{
  "n_layer": 8,
  "d_model": 384,
  "n_head": 12,
  "n_kv_head": 12,
  "head_dim": 32,
  "d_mlp": 3072,
  "vocab_size": 23762,
  "activation": "tanh_gelu",
  "norm": "layernorm",
  "norm_place": "pre",
  "norm_eps": 1e-05,
  "positions": "learned",
  "qk_norm": false,
  "attn_scale": 0.177,
  "bias": "all",
  "tie_embeddings": true,
  "parallel_block": false,
  "init": "normal",
  "init_std_qkv": 0.0184,
  "init_std_o": 0.00461,
  "init_std_up": 0.0184,
  "init_std_down": 0.00461,
  "optimizer": "muon",
  "lr": 0.00905,
  "beta1": 0.95,
  "weight_decay": 0.019,
  "lr_head": 0.00496,
  "grad_clip": 1.0,
  "warmup_steps": 200,
  "schedule": "wsd",
  "decay_fraction": 0.853,
  "decay_shape": "linear",
  "final_lr_fraction": 0.0,
  "batch_tokens": 32768,
  "seq_len": 512,
  "doc_mask": false,
  "train_tokens": 267500000,
  "steps": 8164,
  "dataset": "wikipedia_en"
}
MLP neurons of a small language model. Each row is named by its layer, matrix (down: output weights) and neuron, and shows model dimensions 0-127. Each number is 500 + 50 x the weight over its row's rms, rounded and kept within 0 to 999. Numbers have three digits each.
A block is one neuron, or neurons of one layer that tend to fire together. Before each block is what it responds to, as a language model described it from the Wikipedia text at the highest values.

Passive past participles. Past participles right after a form of "be" in passive clauses, such as was appointed, are owned, been reported, are known.
L2.down5:555551513549493530473532481456478478502486483413538471513580487555494552530530432502521489530503390479364586421530499584574437492453493411476469517518513489457547395472499466489552477477436394591452497486542587413491565518529557558449467411519491502470521513566470405517466443498515407538494448619550544431467536468417490513494486493608543560532507481418524464656473542440425479572436
L2.down12:455499466489524531454644493441475481584607387512468477530526457522540433472451464502411496485442531513460538416559466474530516451474472440509531473591519551486439476572480512490515469464412521470391623488481487406516547543508473573608585514497524532477526431472480466489523492546514522437412554395517573491468492497529534556483487468464348538550435476590443475428503458474528590435546
L2.down1200:511577482494500385474495460452410530582495436439560418540525584544532444531522500614420519537479514429536480478586445428466513499425478498438481497488414576537466525483555460533630527374466534480434549512458466509536427512484498521560559500566568550564523511572437552507471500496454470482528525517506432498551496499492519555522515458418523507527463409571517534559548491480481492471492
L2.down2524:528499448457460396459424526479491585416547463496465465518497532509514454498544412452683623471539470477471517585570488509440512451421478463452470434488528463480552527492520550457456470532553469536509523383550471462520532602496489489557455489506476467482565536466513512488404529448541447489463448464492395472562504493468557590529517543522571473521533532516496529444484556543472495498407

Mid-word single consonants. Single-letter consonant tokens inside rare proper names split into pieces, such as Jør-g-ensen, Whit-g-ift, Pan-A-f-rican, Amitab-h.
L2.down1876:448597561491475597437570525492517425512494580513542493546571576489597488494595486518508469553504463555527585547492506401443485486545511502609570463506420489569482478445401540438486496586511573549509519444499447424400477431444479563512517515485543543484472528586448566514458524546488362577455524517513542505548560448512499428508438523472528470467445459490537449501549555434617462501608
L2.down1941:461485391541476554611484557455510433531443533554549467618395468489464508398437553575526505552485491482545535406495484414530458496408484500545522536464497454479515452492501444564510422555482504452409634479540497571494510522485569494427579486600514500460578488511613542459558457494577624575367502543545482513491564478487531519517415589510517447503535528503576459512530510338542429596529
L2.down2199:395460431541455559599526463515467483489549498450442426474576472533444429536530464571468488555521455522501466376537565470470517565578556570393505611410510491359446630569523526450563434471556538527529605595524508474586477546545423485491491462568480441537482398464598514491523492429458492547468488583588525471495593435499506478483482571484500470510528497453479492437434469415522562455425
L2.down2732:458483542498417579514506513423528621532524497389468487461597522471465383445448512578510451517557545554522444429568547463443483509353488457463595436420535521549452554501491476532445435482484428487489498540556452525469539500539522487415535465462510520536576535499514608438444465629460461516488508439409405475436548517466439507537397458505493487555489452476510525481537577385450524465458

Early subword after an initial. Second word piece right after a short opening piece such as G, K or N, mostly in foreign names (M-ak-mal, G-h-azni), plus "the" after "at".
L4.down121:458446497516524513469437457520473551556471512407401427541443578409546488587557378574465530548519429517569521474555582548459502467459531485522474525507479433567483520494424541508425636488491542506432515542472591493483466480389524461494517610534589437606465541532538501572582477512470511532480424458585480457432548509475527439563473593476549551494546549456467549468486515453557514512418
L4.down1846:487432544567530504611433506560530488519452541558514497536373462560546551570540469430434421574560449512523540503643468492540418604536455501520450477484485497538558499480481504474442468434571482489487478423473488423414425475485568480456408596524511505474482472461507431500562423533517475545478522449534593432498487432504636434546489459607547478432511438522446431495526531420527490516517

Mid-word consonant fragments. Short consonant-cluster pieces inside a word split into several tokens, often foreign names or rare words, e.g. Bil-b-ao, Cele-b-ration, Mal-m-ö.
L3.down92:470483480485438424463465496553495576554499403484417519447537526460417533481546479544565415482504514553600362500519515484490590463470496547474511649498552594523436483523494494506504534463597507447465531540591483530504556550468475466527579490473547434530477481482461592419568425489519442499539514514503450449463595469482474531585451512471439498442539412556559473459574494443480369529542
L3.down264:512437423502365560476502434515509434490424451434424525509504530529600475513537466562506462580475544502451352569481524480554544423565466389569473522487515565583551502549575415471466493475534499433456668505474508441422467574454589534533438492607472519595511518499505395449426398447445472488491450495454435549570426452529458404483480501541491508527547430481512466435488527552452446541565
L3.down633:474506438560485486480514556457359452537466486455497588530532528551377496515452508538383501408483466593581440484457521464428480560497471487628464477402533536430432530484496530457478488522502533467541485521509526532448475538542530604520463456570568400520381473496539453429479429491411471520493589488463453533483451471491358478482480536480553488421571477489501478551582481460493525494445
L3.down648:493487639497493605426497471464474542592486452449518483534553456492508556506494490471439456427441445544478517509521511484475558487514490507555486590472496535484492516551508516462596419468517526459467493561389517492461496521560537522425435540427484450524648555493536454550543509493424406379568649509476509608522542488564471534525400514498536428520384513492474518618514599478509506488504
L3.down743:455444501518499463533483498490531436520495527519471495537516580514435506514439505577456579531546455534471466463464521494459383503419534501542528552515476447513545502535422399584456456486561523467523533566512436531507514482465613445602473390522613518498549583512486425483408482531429421492552525623408465499434535515525553574488454545524496444423511472472458491469529525481545459592498
L3.down1162:489510581543463497536610397505463562502550427435565613560484558384477453516554471505513492467515542537519508620482477524511471458513577514469484521475468447445500541565547529418466505532515474468496513497556567591544460554458393530472487449617476508476450459429527484475496493462545371514420492486454432496585462508439596540383461597464336522481501483459514405531499560425539445575502
L3.down1404:484472422550523559456473438542483512561583467429555432465573491511467611503519520475503558528498478510514501568548558528529430425474534529504495465546423496455460490523535515526547423530483543571477495456596388591531498581422557583585437433548551535462545460475474530436522532450448444531588569406442421550507558488561493504518396553545547487452389449482473537488368409510491386437497
L3.down2401:525447620533434415419493517413478522461602501395478569479476446565433502504489571480486510520469529473603583523547481555549558509543526445500543431550514527553508516558569437476482432516539537438506568472550488439446469486467503520510520511469476581459529564544514513514489498469557409614474545449549471543488432511553567538507452506559492542462399521509506536472459411463555504507475

Plural nouns after quantifiers. Plural count nouns, often a final word piece, after quantifiers like various, several, two, the following, e.g. destinations, bodies, landowners.
L4.down2582:414506536408528484522547524480433463463568416520393537594552545481520527507549574438484408484532460577427498433513449519551512596447512484420503513502451468408486515520467513453475541468431603506459482482401439524390403598575553554435443473520523506430564529421496463448539546556505599552518479495516488545534577591407461479577485505460477462524441478477492507424577486537476487542466
L4.down2767:487544565433525501498575459543489491459600599538543432486427452552475459570509542515540397471487459435618489459532443554505567488510543554543471492463510568512483420547557465575578433529589576371503525494496441493519563505400467511531519527519482581525446503499460516490522459480554543437535484500549493449493516555569682458459411564558395517473437552417517564445528468503539444560517

Abbreviation periods in names. Periods after initials or short abbreviations inside proper names, like J. in Christopher J. Sturkey, St. Thomas, U.S. Route; sometimes mid-name word pieces (Mao Zedong).
L2.down1177:523553412510456531562533519524564490514481463464529487446396485439589576435555572466390454543448563493509522558495443503550505534421521436538624435550513566490501466542473475555610492514505514494567457436399477538485529534589531440522553551562442402512498580512536477523490538557444538442497532565458421504631533486474495475500460449496534529540527524546514552481458482530498528539498
L2.down2736:476524470471493501520561520584430512507523539551514443577441529525522518535535494533455384525505483414510517526481519478454431482418551497539630531384589578450528468432528449473549464520602513467477514506544467570441545527501519518542451467542448492510484468451474484405432459495482449462474590488529460433472452512487555550431513489489484504493589512477590440516511484490496514552485
L2.down2841:393505505436516431603473523501471579568492505472488547492604495470496524557450543476495496493485542476434527407503428530442509422444469489442496445524481409444472558378485444465400468466479451463478406539533492570466594450571480462610507516546552504439576411544502539468417497493552414531474501481483516524446518536484478563418486448485594564484546501492558509494465420476500571458492
L2.down2858:500483443509555425507460522556493471549574495478569499547401518463504596551565552478514445470479566445521540517473574470514568514381493517469500488496434483534415497491555455596534497493420484454579474528433567511472591487540602479616586476553473499565551465444413500436443449480534463467472554477415434563519523492466454637452493443436502544513569537552570495597464439514430474480455

Mid-word continuation pieces. Second fragments of rare or foreign words split after a short first piece like rem, O, or l, as in remedying, O'Neal, lingual.
L3.down25:434550516539483473574465596440507531493470551623486613493610542489466395533536518486552486439641520485426549512513496481474504541478397488460563583432456601477487530496507489485566530448484496568543415495582532469526431499531479474423452440459525493481494510506509526416443526555549621418422460489595534482481623541524570536484513536411606464508488481483530538473537501402416528507459
L3.down437:422398526469634577543540474558571549507435548574553502520453513561478534455518547444451614359473411523364510447459506515451391451520463641479566509519596491556453440517487526470538473522484420452506515470501441449568501509461518534533582554521475487526559514408441479515487517486474482472468511511553445487488449497446485486471486495487482505462511489572483521403436550528553539523523
L3.down966:422497499538503549509501563444492518445437567584461512548423438569589481559483377481523474469459532446538519483483427495527389487578486477510490411592508488485543446453459521458473504519550452474527496405541477521404533487508541482406425469442531532374527458610521521412549525568406556529511481495624585379508492605515524476570482517531596532496382489513413430507560441469525536521528
L3.down1479:377492454506498542508442487430475476484521553582505570547579518466475580466549523493555446497556471543506519557368494514483479454549498540431569531420480541516448466509498484523545400547526515549476578515593512415400493380539453492367438459455495504538469479552573488451548443536494539594514491502646459460566523442556554443507565545487476512555430488449518532473488505449579421560497
L3.down1507:441537574458505554439500443515496522472533558536447531512475456521518480549451425433558431520552563547585513535513443549456452454509504613476564520494595608574540500481396497453475543545484490558484410473519452408418565544514443392478465479466518543531514469515516567545465581510491527427533429499485450513463497535616520461435492486604466494540432553442485499439482459485519436549454
L3.down1818:544535495500580419601472482462515557500559495399500482432448421478586577463519507475488559500483501565394479504549591512608503487439417537496438483475497543478467441559539614552539531517480568535575453515577451497538529485510542407438420538487440580493546480419450510516497431542512477517543449493477500555430496414515485494471408560498531525540565593509471492416553420530451512478422
L3.down2624:422491517519502497581498524514533527464480486503431469388536486525569475506465545515475429519501479555509523472434509479509332517434486513381478523441515519511553510495494527437449508422464501507441499418549500532437474516527478545476517468520445497567581538456521489428476538529451462540469629447538467536595487532492456509580540446605472498521532523487397518504498499484504569536511
L3.down2755:460493575533446457465463578415421484436471586487527599512517417492489559507474522552558493458476557495534439459469417405502434373446487477530581581508530511516545547477640580533498487439602566447556525525606473614560566500491489580517493547421527547534556513416556543480485434499457620521486458510441476498506552514483493495428509502604479592485579532465522387483530539502520602463410

Word-internal fragment pieces. Short letter pieces in the middle of a word split into fragments, mostly foreign names and places in tables or lists, such as Ul-f, Kir-ch-mann, Rå-s-unda, Har-m-ony.
L4.down333:486456473531429492511543565471523501417542444482611571490604512477478442601524471446546420510568475535525480565529482568505515471453506455491469524527560498518495530540443453553498567524528552546378492460474444479557476445491543438544499521488498446509496576378502502449425575518487578446503432493560401490420504568534558511507509552469523524548451394515509523559431528426593521550498
L4.down2742:456462533452384579519470594481452528436503476427505481446509432481596569533547447421379495524552562545566458562506561454469494472492483529492469500524419485496576509444570526647494516527512569535511516463579414454489318511525456439486573551524480536584548576499475592551486497542524485497440461544414435455554559536485480487468478614496490555560513429458492505501508554420507527487403

Verb after auxiliary. Main verbs or past participles right after an auxiliary or plural subject, mostly passives like were reported, were put, can be viewed, also both.
L3.down50:500494502479547555373560437424484462495565500512369532527541524587502466533530551518460530527486474447476555537582568538515434465491469462496562434492511543493520512492482520505500468431357425431486447561551436472440445535508480466448514435436606487503530492557553450509533487474480519503488502465495429520493454504502479463509433455497503483499416508524485469473404480515508470473525
L3.down1270:572446462525500517439521443470453534449589496569490436528589513537532542475531408541564434550473361433466531522428461427488455494501494462540509545483554623582452533452481565482570445522413547526520418570466590481466514492507561550521539456579512456466526487489467534473569522535468516452508528473474528414406492566601419554495460478491554569495571463481460432510448484531546448554487
L3.down1436:374330478458550604473458507411520510473542449503526478618516439518492519496582493457484428530505453454477534526487396455543534514597477461411572412525449522542418465444457456488545421450442620463558525483490537451476495553561558557470445457490530398471451564436445548591488515458405542531503547512442494472579447523528502515555503438447549527475452528510498449456475486465561457448518
L3.down1539:482629506474416427477540456481519477397542452533395576443533424515556448549613473532489564614490466474422530514535468452453483515440540499414370528449526508445537555466478505466537413478448462548469502550410456407501452458576504493502459443469483503450544466601508444526468537512449375454645538472545509499429526498496481480527512545573566521573483474425525492519441503502465451520518
L3.down1700:476545445499457465438487484582424596538605493586460606434471482552556463548502495483590587606497520574547541499575551464548551484457493523469581525555531458579537564466474491510448528445426506515517439543439438557451550484541487504468456472409545440557550593504549526594480517524477462434483466555526504441578567587512603499502438557454479598366523509433451558568473497541492524514470
L3.down1822:503405477505515461392507426491485469537527515475462421551504517454588549573413460520521522514447476425495524496437489482457473484530507522550455507523503551489439466548512534504477500439465441501523532569559466601520461426440516469512469543485583485530518509532480483488545443473418464473512536625468429481507450512457503466470544465504514512492496493529497538539495491578603409472558
L3.down2599:541507469413593471382533571430510462514495508548436419616436471485477480549495560505596456517554465446489502406418458513490480543531472532528521492549522473566438475503532495467522577468455581500530414520509474535462503561501486522481478506509583416455568474449447595553495449523496563498511507505433600453450464525519565504505473472471470547549460514481541510497528490533492475615523
L3.down3010:454553540435523551551537515533478512433537473524372426555539480487517487565487556474513480459479488636548519493593587530436466455467587508470533552472432451517566447551533446505508505552478614479438453580419479504456551498590494581498471440481403509502584428468522541484509538526479480528495481589464549600544504530503453594490411428525465512456570472515454458471523487480428475599530